From a checkpoint of a small transformer trained on Wikipedia.
Architecture: LayerNorm before each block, no position embeddings, biases, tied embeddings, ALiBi.
Training: a variant of Muon for these matrices, 332M tokens, 5062 steps.
MLP neurons of a small language model. Each row is named by its layer, matrix (up: input weights; down: output weights) and neuron, and shows model dimensions 112-303. Each number is 500 + 50 x the weight over its row's rms, rounded and kept within 0 to 999. Numbers have three digits each.
Before each neuron's rows, "fires on" lists the tokens most often at its 100 highest values on Wikipedia text that the model never trained on.

fires on: " ", "–", ",", " (", "-"
L8.up1075:502452529491561532549444587570482610514585486466436455463530544511566491437518536506485522515524559550465541400546472441552446519442483472490525537556439439531553542588542506480484441553538464502472524495505576483497539467373457466539420451516475563414568502510488435501569611446449552454525432516456507526564550532511441513585455591482532615499636454526457483442469503372480443442622566478551565442412429514523464461536481501580482504552518459454492543439433464482511381468465539396460510421570637588510501496437488448544550490472576449461455529515556464501546480445524509493
L8.down1075:476473430426468443524572463453477478523422495534636538517473538468507549530523464536514515540463478525538475422566467523476526601614565505427531563473380423514427484544502471495453533391484564551515522538518460409477536488627492497471540491479608424542421444571556540520494470596487472506533480518478546587564534474424522511483582509458405490552450536495531549587558478566500429557472408487507571531443472480517452469509442546468518557388515453500516503494516578454516509555509545565452488508459509492477583422469545439457486513507431553490440506502443459458410424511463502505

fires on: " ", " |", "-"
L8.up1627:521460394446454454359485453450563522425442497591529473468612475472528530414540540425514355571454469512413422496533476467567540541417470518496456493508537501548510410399552523563478562459396538572516563528463501626421558541441440462551489551377539547530487479501449425467427548540551547546395444485473517492471441470554571506496540513483427539553520531467522544490589468549547530563464472482515544546482512477545511427482539493541480551506579581516488503534564510523467490453550446439497500500562519503495522453437427474563450433495541520525473517499520428577523521466479518449
L8.down1627:454519460456484543489554372500472589561569504551493502466479499479480431533435476524478557469556455463558534516477507548453431486427370497513475495573458519438511480512449612473599561529497471443426444536522456419502433494553478564435541484525495517534530533539549619444578440486522510563482584481487525501480564406448466506545496504549472467477499484480541406547462521518516525443486460590555403490502530461404568524543504446470574529434405452495608450485540476528556522597475484587476476493485553456555486435518553554480523498552502517436583442462460586469518544497637474519

fires on: " ", ":", " Dr", " Average", " of"
L9.up1513:539480452526461470429545552511546574471512454519522441619433470481575559567464435568552471591493455530461539517531503347507486508384506457421468493423537599498454506390580590506489537496460506468509528518538547516528525440490545537565570637571523500562589517520496550468558446520528525475479508521480466463480530507546572416446385508429476530473542466419513508492453473456476451536413608479474560576403514458481539489494536515576446503546559470631449491491585439454410508497505425577595543516550475562452493430589518497554499508558578544465529504495445446525491500479503465441
L9.down1513:487469615398508460548535503493480443550560623431462476498566567536523513402584465464533476527501492447603424457622492598496559487553452556525531562465532442489508511520422469448478438505433466532555531551542538591490438526571451565510410523506533552531498477481521515525399585509404554492501503519580446487435478542548414526482500519480526533483476455529461544455562547555452472485638455561582417532524362469477495458531511437475600551457393497476501543516414480487556487453441460491503526518493525456453578551431502447570431553392460527575549543488530531496575552494546531571

fires on: " was", " had", " has", " newly", " being", " is"
L9.up1471:480542493504424534494358463570439469578480497480464511490542568447474559414553441447465551526386525470570503516525643541467364475507441510501596503559559469488488483519497491484477475516577554498483481537577487553587557543443508470590423537563506480527548502530482538541526554429447528419519452461544483451468525479474449463479496412575517530470490530517443441452558422458462476402434427395526453480576426544559530511513469467477576604500520539523550486519524457450378533433520541492467486536556464418470555495564512393491554572573445501551503509519507443457424470510493496410
L9.down1471:495531534441607427513531550561529464459497462501452489498537363584445373570497516533506520513597536509485412483543475405526511478497517432519530533499508510477427495437435454567463516524424433461493365457495469413547431444456497435540440462472438492470539449533491499482485518496493483499427566569438481498511462381523559464490518549544539517493458464522536443579490541542484628578435531550503454516476498488461481483563475544606550516460477570579436514524453472443496474496518455525585444612411529498505527467546516536469459424544459517474474433513529431492457512443517506462

fires on: ",", " which", " also", " who", " that", " and"
L8.up966:500513584461449521427497439490454610528456526493491529473477527447537546506418394555506405453491550502462428431519553601519576518484503513548457466488438553546526519531498505451538537559501428514512427513463432541395481505476538587593515441538487421469450557440520506452481496430467531420512543341557466493467496511450485495499541489481491476531609493496551501574557601565581540503589489476380517503480455467435484437470425537479462522493573602485461682465543516488447572492473531528581474443547481460523418544566486589486466463523548491478499578496536495518532499549566464525
L8.down966:494522509536425472525533624501405412443541492472454404487433373521413549429471478531466500506529527452518477599473437545476573435468560447483484456456428550473465515544586432429475499611482422500607372513548551515629459400517597489499463471516550504492465519573490533589492523547633474530467469464544511459496442642516485459488452471493521503419476488496470464582487497462525522585565571419506508574600523510522511504477552508573497453556487586546467402464475497441537594537542502548512389502509414509489470412552428477453447478463511459530337526447511537466489456463447473488

fires on: " of", "ir", " ", "ib", "ur", "ig"
L2.up559:484487536568602564433490497595531593519455469461533468522597581472506448441464510491360477478614571554525544510500515454464531529470529440469530575500443498466457505596452412517481497556545491480410452590515543409488416484491489463566445412452534612497523486429494493525455436419503504468532455395523420462446481502436417577503470518518559462537480458480584515413484525526515529589515554541474467518571446499518581542500439551505600554530450462516515445460553505495509538588408534408556541442517515474487493532440455477460424505493532478400448533503562503508487456547549461503
L2.down559:496546552552444555576495509509494432504541452492535466574409424578539620554425459448536512440493461507573502454553474528527495501471525475523476493424437481534535384472488526507566609525483458478430499444496562458567463546495489545513496531550497507484516457453570535448502447445558495498530523550508476525495468483519428519498432457486442513440508552444517419355400459482500471495537564560548572462536552458435512504419535552589527479526577526399437534545548568538529488457477469581496538505429451506457438480576481503515466470541365517464531460492506507500411507443407443516

fires on: ",", " ", "z", " Z"
L9.up510:396455444505529520491488473519573592528477491449529452494480494570529481478487516519526459448501547492518392505536520499439506471479448557505557453524508436618565517436602463509531506501518517574509458526467492552500533517425476521434501518493510506548553542544426453559580519521556398343634502451453503490531449565598434500532520628488432468468615449540536528501504544472577522500515580443493502450431508472415555544502436523512490432461453552468557480445510540379569537608481541570508426411490551520584481536474433536539595457562446508546492505577425493427478602448437427537
L9.down510:490499433503424569574485419475523447511523476542385529488576585496510582427425489518516548497436558453516536586565505577546465465534482457446421519457476486492486505551462426511564479560495483404520529507512515555476456538552531634435487410374479526539443558466478435557493433462479468455442524465482556475454522483429527465506561524475411510510489432485505488486522500495435470472461414489473415466495375453584493562489549527473427497487500506503499559474533525490454445411607475414612571501530430430453497528403495560513474460492470571426543587523630581579490485491567552458

fires on: ",", " ", "978", " which"
L8.up1634:422517587521554444459511506524527500472496516588437509544495502460561401501407592481427580472542532451537492391520505445582440508518436590481492456473570475541541527529468511521487502660479459502606501552508626583442532451422502495422517563470540450437597620599489474558572428524437503493514539548406512540540541504553431473558582501494520588510496458481488529574511512390611391458567558465558454493417545542493472425547509485458454464453435544481495496535537426438491445458474459497457519446513527431540461588509481541560451458417475534565384471472453511501510511512419475469
L8.down1634:499476611449443509454497465617448472514539563496381582464404474545492525471488366470530411375552515586454457521554466533528451560496547470495551596447455402492433492471459533527563475446502514539406443479530496560543510512473373445549540468465384554526542544540502531433579544484467561537458500382493581513435490471491510503428418545578426421481478536507425466446488559473595563450495500475468520576472495597474484460429471522513510446526501483465477462435409516458423419462482549447495551476499520541476523431462449460519575455465473488503501577473501461445520537559517502472

fires on: " V", " K", "og", "-f", " J"
L2.up1201:420540513548531476409426567437386528433524479561547523468524531411498466455520465495469571533426506486472497575498475480505448491573519498509478495424510437497484420544475559553502548487465470445496567531439455531556525504542573417483602468397548404601459466461489550581415470488525585487577492576542514489485593501524548546543437475566480515464476434455420538462562498490489524533563517542511544477382559547497559458512512433456542544468523500508513459471557509473538550521546466491521433583531452489411533574537567548500524437572483501522477509499438502486442463426504460417
L2.down1201:556523492463522529508597456522611477514508568437330497583470518489538552554551539452494501539526484480543570478427458521536564563460500562521537511522581531441563515520499397511494530473562456469457409505498541565422533486479418534496418471481518582507582520419517508522556507470453403491429494379473534493487485482504587525477592523540395514415519453514604533486476438445545433477416570541478458455557504518502496595481497603495490486468485508559425552507455574485458500534448546430511499441438534490486458455430587469466450464432549459458613512554572430539562513499444556473

fires on: ":", "-", " |", "|"
L2.up660:449531376453524408530445383474505461504505531559499519479497419550567481437578482567454578505535466448450458477468491521441468408470523540521419469448569538448589600510481549587478477445518509494544508584449486540521484541408537553557545401473527611518511468533516450449457468514546548437419605542467562468531568597440523460491572537524477474587501477461476439414550484567572389346451495525445443515580542494483477520532466484475400548416539491664476454508456480554496442496473494505432494412549534489563482480535567470512525433547447551544431528488511526555478520514495478485
L2.down660:471471503557424504518596545566550472469530512494506451519474431465509505538499519508625564428453460433542498526470497510480412488543580447567489484441480484453445539451436520543501481565483510535396464482497506474539462549377578498499434527556590465393493491468478562462471431533535495523486471599622448518438571487486547467452488475531449460469528607551394516447497433518400504452552504444482522538469495381642448479495550532484580465483560508585456471463570521499425440455505471458582538452418405493566518557504567436487464482500393474448615481492477460420497470472459530541

fires on: "il", "ai", "ir", "ur", "ou"
L2.up256:419430516527576503485507483512491481381516464531545476521506526491494589521545472565417499562490534449548489575447544568610538520499516497509540537510542479414609412486448503523453572516488494545496529416475509427543541461540469528445478506586581514505511468478519514544450374464587530501546477482445525534474557541480449490442401447503571429468477507581578560462495534558455553423469493584520492466497460514430528469505507515381434549420577434493495551569491450477506554544509485505538508380516478505462446459449591528513442482493426527472403448500528460494510507554481480357
L2.down256:527450493538433473538544520531454554508478539455496462541523546406466407528438476425519550552419565498366475518525518433548528523553502482499469528524476640546521523537555450430545481538450554464536520558510542487584470546456548438486531390473554436521496563486482447409462548495435492504423559505518458472570484485526456570540552506465435538486443403516465480409482498408495437569603532498469542529581520483521485485497513484561441521407483558502437519455558589516557417510530460478493480661561506479463491491463408537431483560531596594485534575493473485403539446472418580494

fires on: " B", " S", " not", " first", " •"
L9.up463:467583467349545535444534538533526489528585427513502489463482531534563542506445539600443567511482505518525489558582463505490433537465482460509521541553583515581569468513451548411392556366479553473512464444521536497413576548612503565563469559532520457466506492496507478571422462423482482492465513529486435441560475517397509569526482448519472455494509549498394536507596569411531537467440482459479492507472501427451435583460474504543501529487479502531533433449566537445437459427548456517572436468521456380501546396542400521553424424521585511513540585402588511507525473417549523482
L9.down463:504463479554541523520536536511427434480419468443483492514573425478490545586540545514584491519457512661527484493526499484428481535490406547565477574524497490458425491486474549560455463481591491458518504499448487565516447528475531484435503464439538491457448444480495645414475526492586535500529540633558489500545446522442454438503581506416528566482492477403508502519438452471489451462453510496473565489443559583483550539493531463516529439506452521543504458414475509495487505451478497535512552464546494542552565447509461486528549616461536619561470400469527550523521531546532465456

fires on: " \"", " (", " ", "-"
L9.up442:454547563495497608571513499489428488578415500410424497507569560475433511465489452444502471509548437518542497511433484463552493513522473518551483544529499496597454570507501384434540423515575538493506498509491396543463523497475478526455549487426424548552492497476515449510447499498540437537517521531496497518495573488481519445437466546539483456464577402586558435419473575516479467543565458556460489489546454407528519528480564489460486497485470505433489475491563418529452515576506602488482565632391457483577537493496457581531629533433449495460534514460482574556479495454481463476
L9.down442:554506441459564514477499520571330570547517430440512449464505504523481530447523564542579525467515578477554516467517473556524428473545562486499450501502490491497470540390479538464392523455486552571420577477532578469488516352445503510510468429560542508442557469504480528474484474491478479559466532499504549486566504641537458550522467484481466493472459526517427547507538469532504626494468487481537647495493496490452501502417406495478501467453585465541482447507515520483564533412479470543624551525491477452479505510391508451506435507496535566569418507557516543584447560548424437470

fires on: "0", "'", " Is", "-R", "ic"
L2.up1403:592502545572520453600609387461525521460445452553513451525517578498441469492421404501442396548433609551462537581432601451570481478529444541524449520513487482554435549558573509500561466502582550395465514519459523381453518484488444406450545534502450509448568437478523458498506525563511511494514614486583484488431523536425527552504516473490488419505526442415433555503569450483541476481489449483484570577475495457457501509566517492502463490409532470502570490441515500431482476602512479469546516533453492537534534489535524459421371541431578482529488424523553505465394450449499575429
L2.down1403:469418473529537587498534589527482472485573434473396447556474461427483496561446587536525532504481520499509502406544514531455507634446502380460459543579576522455670497468526555539567447535503462575456630523503540518494517544456486570513442479520555495479543534492527539497577560441595463564506451533439539441505448521516460502473509494489521477478597519607489422452409478497407457459528450466479538451475503536501557420455513587556494550519522437572476485471483458517519528490520462500461614512546510417478513528408515496495525550533475487485499455612407518516456501466481478552

fires on: " T", " H", " P", " F", " Sand"
L2.up384:487477462538569520428546554490440491481493456526524611496511542547522489380442571519529613468469432508468422482536469450416444532520554482519483512510518494504405392453455517476492517558504612516479423507461513405537380544454449517519576525547506488548535507469572464538499505501441420441493532474454472566589502486528551617509445589453459491347532469416382533480511557520553479450550548543494406404420434500582459452495507516520510538561535493511408536495459544519471446560506468451570553541580447489420550521443514576457519452582490437568487446478485552442519463405490511482
L2.down384:526530476486511495534632522472581603577507510546427494488433530494524516541472374559552463479537483487481510510400508561454576500516506510550437500493475447398477473482509397500503562402541416487510418526543422457438565523475447473504476507472531489458513477507452459451525570532519428450517553516405594449459460500533532466504536586469512487503483428565520516575531582402485429534574502486518473464456493421443518541554520577477506519539505482456496531447504565507512490490559571524455560577521517444469526529606537567491474528449578497463503610601559514436483512495474424439

fires on: ",", "ober", "y", " ", "ou"
L8.up949:459503523564428515440519481514574512540484391455546399529496435494450522512526482548490426526598464553461493456497614477536503504531589486507505479519446491471486533484524510537449522480510569507506547579431571479513528552547518585522477515617554486527382479426549415543510552539456512463510499493605499577535577501549491443463496513608477480513415497544494517477523502508492502547535497514518548442426489464443515467524599330552459453492557482401506447569459530491444512483519554526549480359490408449490547502501484515584476526518354571450549424551465463487467453521530511460
L8.down949:497545532476459563519507547560494440499585576512461519530475500458551594483546494470438523516568510541406534502430553587414517560517620451478388495549617432505433545515528494509380464505555518511452360472418502552511593527389481428477516484458502486460539481528529533529471471530543457514530471524468477557474494413465452509617536464500526435502554560514428420400490513486599532458543496611606496519477463525541413504470413556516444580512527479515524518431485473499464474544489429434548474564504524510532581557509502510548454510487462480463430556346563446442466511457551476420

fires on: ".", ",", ":"
L9.up760:517529550467487583406493559466424595586534461511454415521560581539543482581557483461510412548557542513523521414526571533593509591628492397443526504460503515455508533461600464510455550477449519488553474465455514479480450490554480368466420548468535520542449508524518523495465574445554493543531533441458549534499473553514476449510470494583383451546472553440457566433518531393443480367516488415473586592522508518496546467534556466481451502514516446559536551529538424452432556449431534409477497493507409510507456553499481480464491546494376461466471391580458506369508479530520469497
L9.down760:574479482527498429607545528521560478444574468399532573474487396520453537418475562583542555436486484469438438538382489460476511474376533514491558481503403484446485527489528605411567510526547489463465521533463488534422554523432428523558471499514568441483507464488506476459593459497443441433509464538533483496604592500507458496459540574499484508545450425604484573577488512533490490552514468513636513505414334441502602425453471547456526586410435575518489497509524513452562404524460506534543460534516558491515549437555478552475555419524537507384547540529599462362478426491502516575

fires on: ":", ".", "4", "9", " United", "8"
L8.up302:549532479455523522492536512544462519441444525469443504475487497586543546517433479557484569488535444565461490442433483464525486538523472494561446434478445494493448482449479465458507423517508466509439554462531523528545482560534550547493495529611557467516537466561437493586459437517485480501459515458557538568538467499519591487550517555487459455532463415539496484427519465481557490548573526503455421587538500562576530513466408456537449559422425477487532473544365513522465535502517445494494496437503452494522559522588453574467495474496621488378544561517467654471477517569507425465
L8.down302:565491487496536525525483524481446542441393443536534500471516494481451403491514442475502485500538454475493518574490451602572486555489536607466409525591541564451430585472427533562562488491485539564457496452577548427461492429443477432690493573549620407486531475496455476552550471568497492537537446446425521486547506473531462536483541435367466488481533534518532481563601529430487619555506535448481496515506508490544556521558563475467498492493569466462479403492476583567484499503495383528455559510622500482524514508547499557506536451490509448489442527493548418329489485413499526502

fires on: "9", "s", "v", "8", " add", "f"
L2.up830:507524474574473504472490514455449566451524600527548556493524413508506519528526503537485496535591493559431501553442482447452523603488483460503547464553580511480484519483549550510586499537473458462548528571504406508618532411470561457577461585556471527526463458556422591584495498487481466387546386491600499565529533511444563624563540453563469539482411418419543427479477511549523553488523519564420535535470445520579443524541437555442515549508522494472375391479457525512518483437445427396505456467468412538456544545619553569576482448472557477500457474576510504503489413490504514480
L2.down830:563493481565590511569535510424510519491553497523490480538549519561533590414551512555408548495465418500533502513511555541526576580535491489473525454392543506464495400467526462553452508447459485581497478556488562543485455512497538559503477452426486446424561519563565435448448568432418483573502548459532527387391484517573512468489478487493528559543499482589552486457534525493561578515550468507610570525525521436419423498582459518519552541572517526595510529525464474529607599427487470606467521547497513525455469411538534487485416520476572552564530444520441442472512435453529413492

fires on: " of", " in", " |", " (", "al", " at"
L2.up625:621435506466488505469463526428536449533477509487514430518507536472552496496522527475443444502532478538540511492566458493558548533502540510433480525532473544463618518438474514558436540486517594566414585529497563626491414571448504442512489498474540507492452514462564536461473544512430387455481570432484514427431502511600629472538482465455449477459500513512503429476521531497463440519481522472413512492491402609515535411486451411521542521452528464540436494494545455508515522468559509461516539472486575414460546542502500507550450467526466457535468488579462530475402531483469453512
L2.down625:478451562532514529457446554549451485586531456466414543517499536509530572487514530514496492449565564544536559572468543505577479502486450448512580454555339628558607509423541524473536478524453495443533432487521445402514580436542507497564491438489468403549472537465498466491535519376516591441511434509540496528485481469462462517423503510565594560429529574461457581538401419544581434435454519536539396588479538461458447503465517519557452432536488470518463496521511453422504557443441524478538526485464590525512516466532499587480528446493492544492586482409518564579560473518450480542

fires on: "0", "1", "g", "-R", "-G", "ib"
L2.up639:517460512475469476541532585513491536462519507430505497528550439414535484526516483517480519534552549482364588507507439514539460569496454451401579606546494505488461484507559503576588483496555527574523579515479521546494532520482501514487454405503447490565458465553512533535561517489442575476442464445501528561432481491565406490507589477423588457504497456462499512529520506411455496504484511452507546558417486543517527459531433433519512478497480552452517475352528487442404425514522575462490514510447427490562546598454488579467379462457554516482520529487496424548502415436540530516
L2.down639:426515441497521454581538529606487493434618436570506577593514495465461479553493553411477522419525428506509467452494515515491465494450565551450463439507447479493534507519529378516491483475448465461461511593586487446508504505609475469498466536565498525579505526592591462554529488562526591512573461530470479583461561426459435545565524477487522435427502478539485563526509489396504519472450520613463530444548512476414471532430508479411448393564599520480508504439518504555466513425467566496453598494494559455511526526455538395541543460461485423442514390571470508516488494567491489566

fires on: " ", "ud", " consecutive", " Apps", "ad"
L2.up1570:597532475437559503429476521383495545462462598524438412432515411445440568439466430499490494477550471513431463420445422526421492487486467578406571531518496496579570485448487467562525487403482495519486500441435536509520453537506503541514497543437529542419546489571473450544513424520369592499502508508500471583515449513468613457580480479585493445484463454410477527639422561473522485553517480596506450524503558534546605491501523436589413566541477529522460433561503426525446463459555482500437463460431455495482585506506532407502512521463572565516444549588543439541522494591487476515
L2.down1570:569579503481475519468565576512502471594559573488457506480535558481509495464516596463449453467529511566529555389475515509563510515458442505602541459488505385426599570454552469517615525488544532452415432518513526514540518513446448445522478401490420463468482459522454576506476394547558485512467485520598500433577544495499523515478497482496470497509518420461532525451467529407414449439487411546562497383446469452490481438432501633403424448530571451513489561559418453557480517500481477522568444530496455537443487535490513486518378517428538512455512480402466469486548521434507557523

fires on: "ic", ":", "y", " |", "ful", "ed"
L2.up1911:568518370451487470501483485416505494396482526509550577447431508504505498524551526543559518363441490513525538491462497548533527527448551632552503428406563554508426573432554506472527468475450515475467496360547538539500476424540592488459491446519470481468580479574452488481502424505554463551439526557448537471538491551461522568494441516532456401534523491504472498500537479487548522550535487531530407472488507458537420486447387396446542464481464427517545401517512448556439518525492478480510492471485485404536507595550466501496503546505574505464489436536404604525527473377496565537
L2.down1911:451414490567501508459538484490565547484436418504525563529440520488434477521462418545548522494426496544488412532511431495482520469656534509463422446500500456454521423474481468404529488413520563433446615503611424527527509522584514457530542505533477483613381542519559461477496486473512551444457508503518447486528590555524451461407474510453479414496538465463469539513507471487562449448503485443496566573617526517496628518511550518563530573474546538476492518549529450506491533480524580541550592469476424473496588509512513450594454466525532428480510488464402540461491502467545480428

fires on: "-", " and", ";", " |", "/"
L2.up20:466504476529468490523481544552536517553547444474551566555511495583505535443496536501468542442521491487440442523474560486590471447502501596439441508486453510506471583503606460520507552514470519495497470461456499548478537498484510429593504510517451425431507545468423510553467357437407444568470408557483514490529584453578481501593476480453536471450575456474506449546483463571520515441517483539512563458503395504497577469499463445538481604570545610434505507502549476535403437545419499426438419456496617459526482494523444471528564611428535414490444606470476520480537417519497443440
L2.down20:473450498453534468487516515549455553518522481592481491491533507520466585461425459395467506509507440468477432451497436492455481406492507520494546574517523564427524527478586393461541524520516484456478489498500571420543488468494530605425443572508435485532496454478494550595412488476568477550520538454553479594468466585456495475470517480529505510677426555545500413405387476490480512508526465514508486509491570440485470492478524498503569512458444483443490519509530642495488594465451471540438593551522448493494502514598448526501518437539422517535448417576520452434509556442592434603

fires on: "-", ".", "'", "/"
L2.up965:463472517538361438532540498573583522540555543439469529591541501509511434466492469522562607533567411473494506538521514529528549576523488528573348518488568517592487483554537459432469568456518548502458635601424464484484554625445477484416540475524464481443434529474502500533488417532539468534521466477534429461447532474522505465479469562390495514567546486553515471610422381463502539496485492550580440475515460503516500401396542559406469432505530472494506445449496519562561512547447515463580555610580520514470489453478575471504461527467466484510488547578453485474553478455500507489
L2.down965:483479527499424557469510497492440578522504516503509616528623455494594580620439503470404442426440431488560500509511489549501354601474619445466527564527515343520468409568517419520554465451511525509525474449503482556550493414555560495531428516500481524530550554483540518582576517467542544478441552514516554564460507439519538488503464487504487534521417517518512499381521496517486434501469494482415455492539501464639543520506439512454639587495494460450469534497543485516522538538559631560472505460444517457488489471445369514441467412477541473494469447456469463541445515579502398536

fires on: " ", " to", " (", "l", "r"
L8.up1244:525477438495499562448448403487565531475478401495532533537565634499438488472487490505391479590550468513410561487498425525407508454486456511439543558451431515383511520478458521459486526472393468444546576495401394488475417503484450410562459514480542503539503488549473525499524467492520443527519408472484527413487539458434499463545580559467495558520470495508499412471517575528537403515466463546514531529434515436496574498517514511638468535549546588556537438407556530478364596484572578530588463562558610416571417538475439547443449443581525539518618477509564564608547476543493464516
L8.down1244:444560414514530475444453507492565575545516542501469473460438383473584517563427487553584511503559367498434443461523543565445495448498497613426473439513500476484475509537589524462559508516499484507500554551473444470563471496535518485497547526491603562522469413587477565456521587527495527498429578441487467515504468481465430559498454528488507479556492501492432436431616515596546566579536503529471413565430451446447453505544583438512492543464491530469447486476449478432511488473542520512430491474539505483531475534622487554527455483494608442437498440478484486547463514518514494606

fires on: " and", " but", " that", " until", " years"
L9.up1310:520370538510475504516493550537559566480473485434541526482581457499535506497455431462513522409610488594529598457532435499563624551494526492507437503545501551408442499447577486539499529451436482445512543484475489489528479502514513484495495528524492468407510466526535444491600510452549474489467487464521497527398493571498513480507455464559464492364500570538510512539520457464583488497506509291473532467518432569421468571398475508483537620574585577459454533478455483545530466504550577554484583503514544557493430472539491459531502486568514465371518545600500445426520449458447491492
L9.down1310:530501431494472437465522482556477419527530453470510498530504539544460509406500465537494465537423360415558612541425460467478515594477601556510563453513510500475520425426571451532495523522440440524566285519533535496462552536564565525544517425548632447515531524472488505528423404501477562510503520486541470468500578601448475460496499556506552612509554388513582509486446484498472538454573552652487428609546502438554438468556482508511548481463523497441548486474509506483556463502515481465532409563531469563479509455594523529420432544423493434500543453499448517493604508492418525538

fires on: " m", "°N", "°E", " (", "s", "-"
L2.up1621:495552523459539623518508449478475472525565454513533488495453529552519457485514549412499551490481502490515571483506407490568403509554545555387525514539382553484502536594489608474524463484450504478461548503501475584411469443486543540360537415452463526551498458479497503496553509512522471442537552435548460557448551459412470493556584510553535531466553608517523463438389581553418501531451537510523519427547446491462499495528448527539467487419533545418475510477512396531444552445570589507508353638621422464469517615479404516551478493520470522529476533526515481501543500450473570469
L2.down1621:479502474434503515485431479528467480547483459511519444444623459502565427383540528470491498584505454451583486503357541490430480440617502466532559465545488474484503569487415464467460514550533552450492529541547501559510494550434667536477476453312537462461435500514412480427450482489540462517514530499551456528482507398555474521449486474494490442598553518464431492441574520527512466479496446435421472526547540475554458514485520454559433470543608460402465514635436448502569473417510519476623419486505488469577474562508497575503503530519541489523443586432540581464534532541484457426

fires on: " ", " following", "ing", " However", " first"
L8.up656:530502491490459398454505513579502479504453379557526445423501525449510502436578476490553471506531479495516505509356532469571556471420395483536550498497489406514532458456550555549503488435542581498436526537595453564404554488478506504398450578535504546511423527467579483532442568516474511556521500477496498411470491509487471417550498458519520559451528573472570587553443403487462449531463456472540502403569540357578602560516504534509527495505499470575450505502549597436524424490521474497507457497515529467410461544468535547536512541472508497472535498501490514476416607543478509456
L8.down656:578527525428481480468472484399518535427460519507545478517489555402548561490488488425523622438498638451445493570512510429572408565516564426469465497589532446598331541466374441502575517436490515535450543474477500484555483537463531542489478427488509512562457485517572518532532439602517458528558456531454478546577483478489487521572493494548508494506456495434525548450607511508581480586581466579436478491490473507385605461496550407490469471516464500489489551381504526559479488466500534525500495469546508343559501522466484514599434524436481532583518522526533493477615456468511449493

fires on: " ", " (", "7", "–"
L9.up1257:435475496464449445577564420556528529502506518477571495474438522564429519494528569394493505551406435484558499503529611519463456508462462531579610510480586583478422439557455590446535562490505478526505494562465522570488499369512477476511471553543527523567484452596450562623475458488486623564526552413481546512579504475467473487443485461524485461501531511485594463543510541578543510611474465457430523427544468419436558437531565535507463478517533483512498485538560360538478491480440547500493485547445483469575416536534449422603580482447437552497540527441401513399527472423448463414
L9.down1257:468511509418506444496559464493486372533397534434441518524468548543383510479641520553439547543472525526493490557444526501545526466485548535590532519523449532566488447483527534477530606505484425572461496580512552556500555433439443499380476429464518514485561463505412509559465600492555562499540535469519532575519428546453512495502560507509443557483499506492507502533537556504488483467546476404514491539471567516516429424480526473467542392470506443551522516431526506476376476379561411586504559472551519427495529550494509464479526522475527495490457502504551597476482479520500510443

fires on: " P", " T", " D", " Pan", " F"
L9.up257:477481435517549520484510469516425470479526491532495547456582484559383504525558565546501470522486490567516473500587482488549490532554567581592466483468470607529469540551599568463339467491546501504526477443515603503466482528511554535475492443470518487527536486502518553523536573533450453408501451571520490498521546542467456632542523433445457481528508519525546460531490533453457462522534417472570527369466478439463411501491515617506516471438498438520464491470427508415511502477465457520482587571606473614455462511505549439408395465503473453487551484488496466462503535538460435467
L9.down257:530514467538496516450543465555483447488527507518451542548477491454439531500462475486395533501537447484535559498511551541505452464491463494424432541532598549497583570507515539507508451419435436454503468493474467559492481581539389461469600497518472626457521506577454505431571513566542578457502559598497461471507530547447472410515500498566485493456392500453517424529507479562494539508473428485575550497450529483525517469536536551403457564359565544492461590491510607559440546415461492540528547472512501443548539513434464607517543536496501449520528580498501508525503536519585539521

fires on: " of", " with", "w", "aw", "l", "al"
L2.up1187:509537475528592402544528502377538515455515438537501523544469396553487514539515459537456411473603542520552495553486552483539554540485486440441516544552452475512530554481566548519557500504429412485396483501536462516435460520489510410511492488497605506558564624552414456603461540597587521533431514590433505464517561594536501474525548485510507519349450555564496422495514572566476494528480490495537533521534482453562482548590388463529494505444411501447507452581522459538569533554451512534440496517516488351451426416448498502488478453509547517602455504531495492436509499577511499467
L2.down1187:512488489506554458499530565529482566502456496527474626525561517436494540518555479524449498529529431451530539509508529479470507532541499501549462436462450479479559486430498443484497449562471520573507499459417591453494529543462584454489511506493513413541445488560476515487455493523445451467440590536468472455539502529582549504483647418461514512537581629446500487422485487520518531502542484508487487462551508517478505505611504514431439458532572392600572491458451457390426474511522486482464478403497520578455567527565464480506408469440455413514575423541467561504486533571513515452